{
  "activation": "gelu",
  "norm_eps": 1e-05,
  "rope_fraction": 1.0,
  "optimizer": "muon_variant",
  "lr_mult_down": 1.5,
  "seq_len": 512,
  "doc_mask": true,
  "z_loss": 0.0001,
  "dataset": "wikipedia_en"
}
MLP neurons of a small language model. Each row is named by its layer, matrix (up: input weights) and neuron, and shows model dimensions 469-703. Each number is 500 + 50 x the weight over its row's rms, rounded and kept within 0 to 999. Numbers have three digits each.
A block is one neuron, or neurons of one layer that tend to fire together. Before each block is what it responds to, as a language model described it from the Wikipedia text at the highest values.

Responds to: The word of, occasionally in, placed inside multiword names of institutions, awards and titles, e.g. Chamber of Commerce, Legion of Merit, Player of the Year.
L4.up368:519468477434586496547518508393564605570555460564514413489546488504624489474500542479496512468512573504511522574482528561599539557451450524514433432563488591475457470415550492472457511501452520410529570483542452506534431431488473603362419493467486470458444535521481507548522498561580588543621383557455486467586441609504462404526404486475499520480586462509550427553464532589480559617510469479583437473565464491512514515446499494521435455386490511639530428462492564508456439477516511581494491526511563520568516545477504539477517487515524518528437421534532502496515523521498467653638573422424488417406442490551539543553521503459521520445578519571505488583475443459480508542524424461513483499549519465348492402
L4.up472:533500520530531462481499493542473547557424607496450458544510514429541510508550479523517519471523500525427461457517564475544499528423445511363519572561575491460469574545634526416458475455444512522459546471463414480481450504517510467453465481488505461544446598506466600589550501482478406521541499468510406478443473476486445502525502438397521550420442543576455621594512548516552505532538486577489529528458464498461558545421586576509391518558482525507492441487461541552521416580482563495498409406461578508537476375522386531534546528526519447467498480477471606459439534464419570506482536467451567499500521447470504493521394529511420486558457422542470397440539515571529449506552407532488461464441616458440462519
L4.up1062:474482419451499487530531488468462576440503492545462492559509601452585483445458546539579452462562443462476568502515495510538465470549501545571548546543605518454568542492521512525566521487488441526532485493517533500465450549499412536597569445516559457453584490487465434557531509498547495490548524472544502579581467407470636482435542470473529424461547449416489532505401492506459465465472493526410549584593453488521535518506547501444454421469479567498444550464504470509481502533475483570531409554559462489486515578451578540527544448507537542541465581481467548591524448507432552529495458427462491471426459486439509489401592529524474492534604500434433510556542403543528523491551559462566578456468503494458433453
L4.up1692:460606585414459542512502454464583442485512504499494541549457544397472432469529491510496440461458491507514482541445502466515582529498429509471501520571554473401596488457521558511444510524507556487440550495511465596563491549518428527555497501508605476567574426476501507423432489465553519524471587486529534475468530642653498485454500438390425426484512489498557477481401501499498475470468580507455500473525571493534495547486492545456436390540528521469457485443583513493523572568513490499554418623494465616540382507494528581427550487442451542580461411463511546409547458567455406564484534465458452398512524485493482524537492448546487549418464448400485489431498554537504517537544504528474476546599465552481454503
L4.up1980:601464513493494482454492421459583476557483466511524497453514507530473596528601549485450489470500498476476465462518470504537519343511487497548561524514439474409439561556610478515495465459448512489478484532411500432552579529427463526432499514581550566461537484450488441539469485538544556540414418537488516426510534467517527503545576542427535492465520475394481530456511569453539538535497584580428495490449452442505563474492486524458489511520554508408515501583513451491487499595508499515404487549514574588530498495514478551492494521524508598580520431445424565556515508542508555536482443536489576445500484506425434518452417445459595437472495447544505526542515483495507510568409449555478584567484486556444414488
L4.up2574:512554463498455558570583544402467509350535436384549495475458599549480541475452459512396525504486563490529497577544536439526544520512428514503504434478536543475528427452437383446439499583493418536410477422468543505465407459418453462488393516612498455548522404449480505505509521516575558607426545484524571517496518493456541490498541521503404569548551371502509478448460503505505512460523595591567572443437546488466507535457453522504472457511460485468499536494460573511567555455468447495493497493451520471433528509569475502468551531459515518478441518523488552513547467444470563538519449400478568465489488497477461522469457558494503526428531503542490458450460493427555459428446566427439501496538608581623541517
L4.up2700:571490494564465405499437485461570490513530462546536409499389365508474568486556494522453507493573493439594456526436505411558510494485473440538464532508456529523475430560584513541439463468511582404540476482575589565456474417421573520573453469527512452537495458440536469487497501460466472529463434467538428527582472557465526494542606415479537496473515457512545563569499483478467501558535499453488520558456426471519584558433576445492436546452479509404534480476493542618601559478465434629481544491483541486575541562504485460428574487470527487539471513539459563484382508511460499566530533432466662499525483500439494569550467395465535580539472507485509476435425492499432541471439490489448459455515557572413547429
L4.up2751:500464510571471524539476395424550535544501442518495509546518392429501513480430427563532519442523501460559483486470455424498475465502544505472486501567560562497504491478540486546535461419565507486423544456365612505603552638534397521492472492508559510567503564461551504588525435538531547623532438490556521477585522416448587426508421391461482472544688522421408512515559544590430491471547454527466456528450499513450568534535516509459483528477568583527587496483496444525447425527428496590550519459443574387533481478538528492483602431452504451581451500484528490415410475504491493514541580520493484545445578456536511508461506453561486531471573472474493426345506531348435523479488539537549457427468493590503556546

Responds to: First word piece of rare multi-token words, mostly names beginning with C, Ch, K or B, e.g. Chlorus, Chisholm, Karabük, B(annet).
L4.up90:601559484497431506536481538471470443576476492632554522481514362545465470452487511437588498522525480505450520492491563506488529555535500542472575559541472560475500430417519369515549584488518530508485522542545501443539493429521516536454488520544488497510483489428547543497555515581474505554528550546446470460504552476447556478513572495489523447428466502512511544513596561443436523520512532622515473550442512473477539478470509452544540551466500576452548628477590522512493520471377465546473521420550502454470469481502544482435505476557538544543491566573468543557526465506468456492534517512483514473440530537533519427525518581538498357573481474464426494489502496470371490445514488522480482521474553397460485555
L4.up185:499394541569492487477451594424568450547469513491504445538496504567463531475495531469634492470567571423448442425458527444500495461556534528529388550519596521586506482529436430494503404471501640449551477513527507510465502478448561501519455540447440538508547463541566492563538467589485603402456508624485418503456545527482557485504395521548511429538546472512481434530499426579465434485443553529523441398518454518459594447634513463436482655535516458455456478495510486548517471519481521450475485474493611439477506495453450437488545467593548587418528532590475551536464457518483498483590488506427485528522502444517589483507488524553545412455551503522420397364433474519521598483528520530576470470461494602512455554
L4.up219:529395541478475502484572444523556496524477456496583536558525473439471494466502467536539510535641496505480415549539468493475497550434494490463437417551551515572496463356399528439613464514472510457567545468436460506444481496449541567513481466519446500497468527556433411515487488491488495467542424524476556555564582470540469498475493580602444542490471505532553476401525518433487473462446407617428444577492460538451518492561466579560456595476483455431466430439497460460483459403451483541483498452527536541490507507479545497500504554476481517493561464436466476466559420362571555578555448453546483530603523574377506460533547502543398506493465495591425488480487423482430515471506402464534601571474445552415461541
L4.up1211:527564519491507533492594488414514543513483489567535489529529432506480535469545380549495582536464408557445532524485483446616499518499471527484517509540558393527506476592417463421424532543460536516528419461415412517484470487543459495597467447516467480551386421399551483405465474570520429535440527476641533514512492497549467496525424523479408543579476538515521538553500534506487531532492618525499552487492464587549547490469525477565415521456450594551597520574525429475515562507567610551611498440540604525469544504522459551471500547466510466529571470544498497487494482457517532520482547515547470471581558550472443453430496417415549603501526419548500470517468516533552443552481495501510517535434567435373350439
L4.up1673:489476578475529599491502458635550524542474557478576467471467480519506452500508505416527505595434454484583494446426407505379500462430586496518516454655533418543552474596559381529547534548478551492547544462492460454492496516413519452501448494465453439523528450409546429513464479606496443507566531447405540512567502525471476494563388567450493448447579543564584523552457485536411529597506483539448544490550481509527521526504496516418565468459528473467542474552549501482485477512521456493544503456464680618604559458488528470472563493588465493468606582473432464493571452506491539486566505465414473489472470567484529608492499459530438488526535435542534532499529480537516418598539480437502535488530424545550489514
L4.up1918:497520561411477508488451438480432572579537499586471508426516485558558522523495523544482477437558541548508463437447481531320442558550466556400444544577499465534535448599478382486457534486519487512563601504471507431519411423554517493542391485530490501526426402486478429493537488573355443496440496456540523453435454470453587493540501474534530436465489513585475503443508460416515454480460513499456572451510530555564539446598593477443476522554560546526490539527580485527563497421428503432532451517454517527466528476436470498542480416537554525459513522450524513517559546523555565492483542399522603519513437500424460503514485502496507578559480553512411513486491382434471545454559519417480517512413476373492407461
L4.up2142:498390437467445483495431546519443505525521485510524482479456555489443517545409520530524459517578505484555499551481490537433404428483577524494421495512557610527532476529574476484538442512434544539597467587431444473426493581536504496456497506621486445485470459494548540511481473532498511558540495528519569523539462443549509507431483523453494408548548455523420514614536479491444456549522521513537532496650641410604479541514580550532469442479591510489487482496479410518485545547524505515492511418453570491501507451424444448453491451539359559500541473447561378496506485509457453527552419439519535439473474532475420558538538501482543503501490554477473489433446436513510445496642464506561521488474459492503501518
L4.up2155:522533561446517484484439604432529474554482499479508650568517465450379497405524373437539501524531484476556569589534484515476530542497468503453498488476440501464549488564442573508541530573497573516557560534392430423494543622508454474490485462464468541506508502424496580550519499424618455527477581384531474494405474523496419371509491495464555512528548566451529530544530433595433509406541576507420455542432489506500557568546404534540588473437614491523403520548480515528508538523496506505444534517503521531473527572624579596489525542534441518454496502490522492373495466399504500526532550513556507514564508599469500446488456428404417490555450528519476462379518524487510544440539489548468456540512455404526499555

Responds to: First subword piece of a word split into several tokens, mostly capital B (B-itch, B-aku, B-Sc), sometimes m or Ar (m-ole, Ar-beiderpartiet).
L5.up58:505496508422456514396396536563560449538483465533470540566597455521421436438499386532470539504449520479383492468571486444565401457441340475462511554456478452446545503459546512571503455472581433475498571490476523541522519531506504459538513432525420526431555462544550523474451504494535538514499563520555544479472467425422419462460566633525578568504405485555432528434544524541514448533528479485472578508487446491669576533488584532431559423456502464517499527502502552614543503472451426484461434446520517565478473426478632516554489415532522540484459480426533589495477467470502512387484439457388478493441353512440446532514472489481541571495496505435560504504493427504509439565549454609515574487492472416626492526
L5.up325:503542462528489496502511491481582468510445425558558509567500476431430501418564570471518354469438490484528577445525464546446438490451512511463507504479471431424426449477605466503497403413609469476527605428459525457493581443470631579497584497459427436481535382450526409489531486515493464560504564551523551476577565519489499514464535584470553502540552466524525519509495480500492474409538477601463609469605541451429532526546432511533538549494567544433607577482488408492423546542394428483524439470501499600612594553469460598438479377592521509477470507484541474564562487449567638553586390477405487492465499461421472539558608595542537548556446449521510558478473509500427469581502482541409558582408484487487513488
L5.up428:513494533467477484514480430479507491494595577518520567491436522475447449483506397484471573429448616531456510467591492479484479550512415618457431529401428530482501488538513531486490527531525571457535483470560498505521512448447476454544468507470523521465607476413459535583492543508424496504581544554499492541615552436453494399529512555478536411479455501508444433517521504569467596447508522429364534571533494492514515471480530493502464562454481444451479526534487520448518409554505552592515502461542434572550483447521471533444518539546461503546564499555437508538530442497472516531441577636463563591421450549433416468471508437564535479608487539518538469500499433517573594415520514521511513570545508532486501491
L5.up522:453548501496565462424500444518477334534569521520542461507525485490490518489531382407452504484499558542541505477470542492461441453502442554434425528455438637399500525555413527548524486489583551537462509517552466397530438508574539441596466495629385498551514462464583542524504556535506500548476543515485439488581509540514547497449460516501425485552465528588431525428521513528452480409564467565501569538477431540505509543532502551431524513519451499517510515603549432497445493435563499531521526457488553480571490480483434487420571507444488544554521489544558540541480469461534562494416504443459521496448480514520474435508449522442465426521440472537551515476396434578529559562374430485516534612393523444518407511
L5.up530:509446510533576511485447475468513501439465534490520500450469473444416503523446460505551534447499472551556444481420506520464540608526557475438559461569458485446476536512504520416540413427470522454523515493424462549462523543448596527575486501587440483514499536528525561455538442566499506450498458495541463428447567479463377479492569557527551559533509508583513438519448562454482439524508487505480513470520507425589524464487487502507455442499573446496478558576480477571545493499534471584482506487504585586499562543518429466516396531497402573546535399503472406504488480536596408430495485466522533516504477539551500552500528505402494511555455456536476483470455589494515536486541492433455538521477517514541566569
L5.up679:463557493527559524473522520513503456546523484534487458559527576515446451413508445498468387452478498446477419555506521515458613406489361543532513593447603544427506439484410446536604395470570510461591492505544381577544462544557494516437487473466490376469468470548502584494549531512434482563424533509472568442504532567527603509535467542486564560533449393515506501451486480460495511528603475455474606473483510459493492471493476578475563515496463477502461570539493507435541539533580538397517464567465504462484467557586481555470522450595426514459453480433492455504534550488480555454568399461605571518497515548434514474481622565589529583537471477490459537489512473474489479535485468475509448426624428473472502515
L5.up1978:521528455522522517468510644512537499403425575497436454559488500507439566494517481547515458468458510486517478432526481540452451577477473516481517386500525545527574508463565549492537465458506560530436452455443458558551503528529488423504558389449417496463431560587440419454433532472487463549424481484499530401456595446464517578525524463493470546341521508554510540544477586459463482511522437425511460548382561505507546504484562530507576488462557513524592488512436465532528555474574489545469448489528515527479532495471477573461480491469439545486540427490440538388591546523520497519559447485403469389527517464496514593440487474475492402612533490551462588533476465486369607614518433607449547399496383659533554492
L5.up2480:429500567524472520618473511471424436476428512461461476482561565545538578509569460514460492574527447568476481582501492430483496459426474552464513506471458479499496586524529567479491595444640550477518517479552416431472394557495487456434562466545564534466501566461511528450501522432507529518516533516517505483544476492577505394473496595469530445437508504520552498587598409468443510400593418457459526512487487496524469520567514536486420436399429532415483593485482391454561552469533478558520539444431516491477508538493488511516521435523437568460445496505395515509490551451489558405483485418448473410513506477453497501658445493572552552532569595506503580367589572517499457478386502600554407434618533503489499472

Responds to: Mostly "of" inside fixed noun phrases like "vote of", "Player of the Year", "coat of arms", "score of", "out of"; also scattered table cells and mid-word pieces.
L3.up1233:476496481465509494409566515529452567495457525478501525551467459503469567378510373405506511518602451402490549414535552425548525507576491546549456500503513478531515519507534522473541486465519470559528465447515463513509450607454477574495520451467403452504355483476452487504459471482578479598543461467495568531540521456501450560509526438489435496401476508491512522516472516502482398516554499492522517487591529513522521462396501464515377520467458606504476510406463547522481404533412480614450525470457498460517444579444583541535510428443477548432517446490382517468419422552451519497448427451442452469482388497473443592526501464443485531491414527532507542558474559441579555428567497453505449508429440488482538578

Responds to: Space or leading digit that begins a number, mostly years and dates after "died in/on" in biographies (died in 1907, 29 September 1911), plus table cell separators.
L4.up183:534517459535496546523507457468533494439425469605500515509513481513568510565489460533476476483403486559508463399408504456449486494445508530575472445437476490499533483439427526433507552511594489530502466618455517441620408532416508483510523513458512448473558635448559415585532545516496552451555460462480460454479494556526466507533405553585514514499496466516548483491423534638507467477468567524493573525567533492485434538434498566482541445579608574473427456499542569511586554408452501416501490531452466564482515464393470484547541552516542404476491599450602527510589487530575485440489563510517501502453413470553456552514520433427550468524518479493457533533468602458488565488456495492560552507506497517465471565
L4.up324:415430422475540506403526582428586594510530445539529465412524475597542537468532444507532552499547531518453466440541496520480499483537391456467467501483528507496557441493520551589513504512546591573532369550480459488545401534462488638513559476440482480444529473484479398622514474404498507535525440477494467564470510530418567455507513544490495495478518505550454519535518504403506587496528461401528583494533506520491568532477517523480543535594594443450604429441428506501450616541537479535458562561486542482512548495568493483540451510409499398392588568429529559444507560442509502437574468539506488447517444474555409525438490482555426543492548440467509495493417491476513582425495498509562456488519428493354484459
L4.up369:551532572529530519524595585503471567465463511549484574412536535512455532514509516418567504530441520459510439551456553509491457492483498486437499454507538393519569456473447453554481433534458504615561443499485513439446503495505442500501529465623565460463485479489513443502472517456507495543585504514462475477514483448518546502520414528545586443548520494556510424433512515454577475495519448471548505557496595487505497632551528450478619429459488517515603449551454487437468572443515406611471494426534528493463469533589478557342549510548505461467566569465460552592507584424486460462495419442444470410534503454634481587451436516526458519455520447544536478549499485490616605540614581504444516451519485448475443538
L4.up794:573609452422528596505622543463508557502464498464468498532556489561538476541458474531597513439559535471519578464473563508589547482535555505499494542472481474376529472450397501574551446535490444516532534507573479420497471454514484534547586514487445480450426475421468573445431509461524469487454513459562535449588508509464562445542497530432570542540543500443442471488549498508486605491489467470545397574412526513520491442472457510505481533590532483546489609473459528438491533583469455455435357461537465516475466574471513585459452486479462551412599506537490479575573529437490528484406525392440560445493464531575533372508430499499544544513539573480421570437473439411459559511493490506549546558494482387537649486
L4.up809:516486482488475487484446525447544484501561501508513538533463516555495590524435428502583539540495585478468496530552542475460520509440555445490554385537470496553546405534488501490496480462551453534446508425472459414417445423409503528441542473465548535440472560416470452511461463425513516568451490535524506545521441500486535513438489511451495407600479570556472464555508517396529423436506487478542535449428574616472564604498509556498542423477372523423498513536551465492471582490480508555459490436556463533407456501502507506546487524496490461522575494444526423518493590470464443430524436490463506484459513508532475483523462529375489384438473470482525595491539484521488604484463525485477473440544521476414488446
L4.up830:498575534540488606459459499459509561514493587517453552470481561398495405555417408531425486406412500436568462395488536469512445433555548448412438487447512594583485498439474575460497575527533569571490508501460552403516575500465489553586468518547535526446511487464479506539521526415556559577460477537450474494564552433516414557419522543544499426491493608359482529494565470489477490451499509536454447553475479470561527509512522476487494427537572503464520482504467671553414501507489426456475463431582434482483461544574497584468519483474452494526595471479499514517544508565535470511442463478482391502513534439510505538575496454478518547547435481522496497401561531435556522533518490578527572518623588511494511629
L4.up1386:472512478525446602486581445420527459515534446497562560577593452469527527532423538550497559531487496506500499433408519576552455497526516527476445440463488546491440524567427580579611480486557524415493584524557475523536524449572535480574477465457580565471474466532481438565491641480427522477570457474487556519488422463526552457525449531470549484468562477422463457467472528493465482632492365498454511455456529402492566537499470495537489510494484455428552515505501569438470490478516465446504541558490509545535510469471478471511495571385514556604583531536501478562525622524426570490459526582442514427450411550547479514466416451455445545463499501516458488541528511448484580395445529473478468477543488480461492617
L4.up2775:512547489493516496443503513523522502692514591574541602468432510479517550468461432533566561434533570445430514485572468483528550611494506480486485435477490547496519422499487529570469528392522464528536471554499468516508583475387523514479520479489510523505530437533446477443503459448486603411478438460487495511542507492478575493461555392453510432520400515495493467577461514520516514546446513602436582517503500445506504526536429506527466519449426511566463526475459462557497574507552565505522586552552662532502585534405473519594529489533613485504476482420547479467507485520519562480494466523464496483529587491578520547569485516465529493484534400497415486432469528513447529550468494546454586505442515516475569538

Responds to: Single-letter first pieces of split words, mostly B, A or G, in names, abbreviations and table cells, e.g. B(usta), B(B), G(ómez), A(osta).
L3.up2502:412556524522482497468407489558556451462493487530495608478520432473458482440549435612436524439403541415586429449654518538437449452426444584501474523524481545502548518473467505468494464406535543526465556485423462441507539558488443461479496429566450447536505473457515455425569517495610522552497561483553576544514502500495485475554401558528563518356485556583534542485509554527523481506538469413529580499505474502539553414525512497577432577510528558462495536555564505453392475548526454527524534454532441522509435492522482475487581493541498530420479447554513476484517494499487541534491509507498531525467504451464529457513605437437565531477527452506527462473486495505467495539433557543556453484623501514526450480

Responds to: The second or middle word inside multi-word titles and proper names, often function words: Leap of Faith, Lady and the Tramp, Heart of Midlothian.
L5.up558:408662545535579632523498520555436447441551462485439540558595438533538489575455548544497488541547547496557530474589522467432508518513400507554472394493546486501442407587528565488507435523541452512481476509556515548505464488511506469486555472497486531584489470460482538524547462523574483534513589460582533526400441548553489427461473521464443509629468473480486444446456515593460543418555497514589513498450493518464528502532549526532487478436432474468412458563541473514612492544529456486480449460451586506403519529479527504541531561462515495504475502548481427493483519536404559552518513539447485513461442577518554427500542521440480459516398479479583480518422452418490463480550520466451489593453474614502452497
L5.up698:485588519497524564505443519540454462549515434523506524496547465553508415512483530550521584502510492429530478494439462524459473529479464493436485472520489409531427480494473487537414491474503452463411623499590418535555511370545463496460522441439503525586510540473541619562522529536431432539415524443476568500521482489548604428521475530461502506496505500526524417595452509511490581538502410443545491535436467567531570476485444536563575520554472514500485536553510453448461564461454454520462434474595492379560520413576504375424475550539519502510446509516582419558517568492472509422449511581547528526515536465464521488538526546444539485460480472480488546501505515493558536551489487533575486493504484533528603572
L5.up1269:586539441461520437473446516438549620478464553547518442519506543490541540511571474515478547481471481499571459435520554479471486463503496512440454519497554438485493512568477471571476562540561413542461526547586498544539424505409400491495492503536455437488533466541489535549482482507546470506474532482497644512476514413532494485541579490618415454453523520423497495486479532514439485469504496425468494595545537448409477473433526508421519521603527495477483555586480553401517498469526490485463500493490563526563463548523565445576563469533557494587472499523428480607532517495512504546501435506479529485469579470492497412499496513479534500597472505499493452430429558443462488476437486447565524459445543502429421427
L5.up1837:468533431500501544591475519561434436564600443423444509543531525470530512479537525451469530452506515448502461506462514412561430491524537462445393450508476595504415491583510543567536483491497483509517550438539488570482476535536480493526415416527536510526405485538510464505494454513621495574561515536404539530552442538479387475467517493460545504538408484430522472633499556555478503464448471464426478561500563498497467425487509530493480445430539459490492414564467519525418508459508578535527522478541586477501459568455499532489537414491475497363475471535452427577556492529565448530557445542490453501461541569441455571556504630572471621520464441511576479469440488451522567486543522523505515503510497560490473431
L5.up2690:465595535527420582577539458432475490458421505486487543517445492434454484551584457516444476530523526523624491516510489574524573479436572476518536517564533529519568492431562527513517523499483433497475455560426553395436470530475532523479464427548527447491544478531562545524499541483631532547462512535422551485530419437485556467462582425563439607544508492411516487530502498487507443502482491466501518560469528512504520613498492513439525452561605462453447396483468516448527446483501495527567548477479602531463389535492556518458522441474498551622411407551565490537561497375556480492491451427577529568482399567498459468498549455473515455563505501483516476480480425454640572485479432445485517467525527529551526426
L5.up2721:518623540532517586491548486535513546444571503510496600554509529393517503462414498527495486521594462592524577403499481507473500521464494508366452459445498559478454446508548484461515533452486478555515514562566458507457502486481533495530492429475489423454422505516396495603453491488523509507399494587491559473537576516534464576532593414601469452532520592403544442556465462520448471561459436524568552483499496456542501514455563548415443464445591456433532552510455497558462538507491470486494497517448570511483448540550509444534517469499521422515393485564591424435523490557419503559438507501594493410508467486578582553535543520395478413456553439523496529505446541527461542472496579525548546523564506434451574548
L5.up2738:469569498435410504506489563547503468459430452570466577493578460525588514537491453558517476580504481524452534390401499415494490432456509498614497493593605584490469432579423433500502487446496517522567454504436444578520546502543555507433489483499509480493516480554532522610510504541498484560500538405510532450544512547541508568563558494503556463540503497511477424507537544462570488640538422489530523571471541498546423432540464527500531498456483493490482459559448542551477451561617502524459540518464450537568464519493550491524503500587520509591538475484544429451495544504501445528455532509527460469480394519465563494517521463542478410445472475537529490555439495455486492585482420494619501479485502541440489488
L5.up2776:510453482513390630496423538516502519487548506455431573449517446542558460593484423575427524535507543510491536481430491514458411532470483437533495509602512531509541457491497532544610641468519491519518618478495453473506460463493461482483461489462494469503549568509502471517511495487534545445535509314416533434505439509547494474479514569462619476504551436453511478580616496428506592424566440435522497506502448499405470512603524555487450496522484611523439505483537479441520472512477443495498480378440594502523434477458456546461398565549560441535417474448497516458455530448440502518577458474406521521493577434432549448509509552442562428488506461484609495455481470489546503486475530468526536571442539477422484436

Responds to: Inner digits of four-digit years, mostly in birth and death dates of biographies, such as the 9 in 1952 or 8 in 1841; weakly also mid-phrase tokens.
L5.up77:580460478502453493452499442495483593495463441515537443596580537528465424504440438514514558509521546591531505405621496474600498510527498501447448482501472525520447478527488508473465497489551593527488549489473408576504462489479440504568460466445503499486493511513511431501540500502475463488523509586445575543488604559455463490478497486485535529486496470521524461450508464405507488408527437512483446454406489478498460488519440476491471471606525522544477606402430390492478510499551443520414465440452408433469484453485537531454578548408471470412534553395583498391524507430626478419519498555421553553572412535496596483527551674502464513467477588474391542596479578452549572468514484600557553523515529535453501500
L5.up776:466529507561468582475473503496498525476511510585565516507583474491573532553421445512486488609453452520520492589537406405541394544514453517460471380467475471462529513573455494430494465524532553445570572534485482458500399442479523417526500534496527498538491487492497524515497489543454491581496508491417490471563404550435621458560516520527527486439503477450455503511539485480545488567492568500558523417552432409445498575517574539566526467527464566597488546400471504499533573516498526553444512466441564550471527543458475463498479461465477470486513592446505585524451514553485508461475488516430452475494488428602515532511407518394511422468530631567446441481470424519502544447452485642402547511599546569553477423
L5.up777:561492498478491427564510508449457517451489524479558544487438417549491419529400517511563492458549445540465477573516560499491567571576476472538479490359539571570452539591562417422502441481597546536519540552503438531509483561500457523529540590580489402512436507492458542522532483502544539501494476465520420456471491505440487501525495570520479432535446529568526575489476547528474563523581517485471429385491523503565488539487409552505425575503480422532496568521513516490435480535455507478523521514515441483530467586487529531524492455419517511487583494443457547448474489540482520471453539536557495435590572481558554486481372490415429503541479478515565388546457469474525489500431551531507514454531444472549453510
L5.up818:531442537499511523390462473461501529569436530451458425520530418523609489540505516556456472405561359454522495582388573457523488568568466651447521456531544493474458475494482536461470489531581405520619538405485487429460442444469534428531580488457528524447465417488515515482431434523502479516502472460484465490552524524513500421455418551475500439410466564492453536436531438484471480572472543586499535495479453480454572478520392504517492511490545533517505543564520459491454516572560545551465439560516481497599475543424437565492494552500453433529421419535378532616571555566511470481548455533469465391487414495540484545526531470421526475533551562468491550467491522442491541469486492605437452496485454469565549484
L5.up1750:523482446386449535623460528571546483545497479512462480517510438418524380508473477498493549422492512473456518496484415579435530561464546456502408450513468482518532555498590531483473450422469556572471521514487517434517482517498500577520568436483481385490527448444428462537549461521489504453521478535463516473467513466401446539501608512485503469581536450527482503448493559554477493425523529511512543471529394595456565521478471495452477486484473528529450491440446527485505490372537457577521514565526382512547558541575512418474441554580507520484529429565436476437492515542597553487584492509431470425459502579554539515467567565572493468546539500518426462496439572545454570528488514488472502529643550572484433486
L5.up1938:525522432518522489485488487531500578495511467556476438400536536509447538558477368619464549413530526461480515468480522599501510481600510498464453480589532439593447469483489522476420521471558520489552502461502567494469424462575450554435412443477474516475506428474479452528440358490457500529536443549496427466525600540601477579544494518551517412564545471460510591422439544448498556497500468561411526552497507567501479421486484529459497461513401561498522578530421455514536559525445433509464548501413491576362414474452510486526383594551416491509564393486433510461449554492515467512526439470476453428523562484590495538483549543519453559438500462486426558542524446524561575508428456553523503451528465518565472552
L5.up2010:509490457467496536481469506454482519457494533493470487546445475579604528600462422479424559531563583564608493511430519520529424450454494450475492586449430565662535504467507434543653419449497492587509516496559603407498461425462409549559517458483482436461437456503629453496478475511531485481489592546507518475505426584509532523477541515410519444465520456518554449465542514445542544527491519530498564498536517560522510574460585429423411583507464597561514456369444461450491474524576422491561517424488490542592571493503496535448453526551482562443455481477491465476544542475588489460571526523525528477490506596486587465468483498481467598417471571517357545590470498536475513579547507493530543535493603524490504558
L5.up2187:492524471557451556528481497519507523605445514594499428531562463532543575473437569427475580442539474505425503558457578607548496418575537500391529495546549473573486509461469587567517487426461496566481561574493566489470483500484432530507431483504499504565504458491481462493525426459479506482538505526538542504476536522559479530370503416545501405521516480443536488496519518497516585569485445558542441509493511517445454516420523606576496462584577520470601505559507489505438443580418525563487520476489545570514444564494496545630459533440479459465447554482531585548512474443420432494551479431550501486536443429484527471466470490537574539505514492521483517489469475474470508449513504503438419497487433503504469503

Responds to: Spaces, opening parentheses, pipes and decimal points in tables, infoboxes and dates, just before a number (218 m (, born 28 February ); also some mid-name word pieces.
L3.up2400:518512498477488537526594590458484496465473507461453537494435524571562540546471561469454470388434521468462507499483474529473551446489593438507484563430507458592408430554525545526445494510487572498471549516480443440597532400462478485563416533576542499416505602445525440464540404459553455447497408531557536424450595515425555419449596564492522504460575513511529514449457515528525566564399391544487410592478452424518555464474537462508510552427466546464559480412332638475509533517548491548406447508559504543481521499545529534534459571576570530563566512444494535468536537542514529516622515555474575551493456489589508518401499475491473541546411547477470568450612472501562525463548426451493532445549531434456538486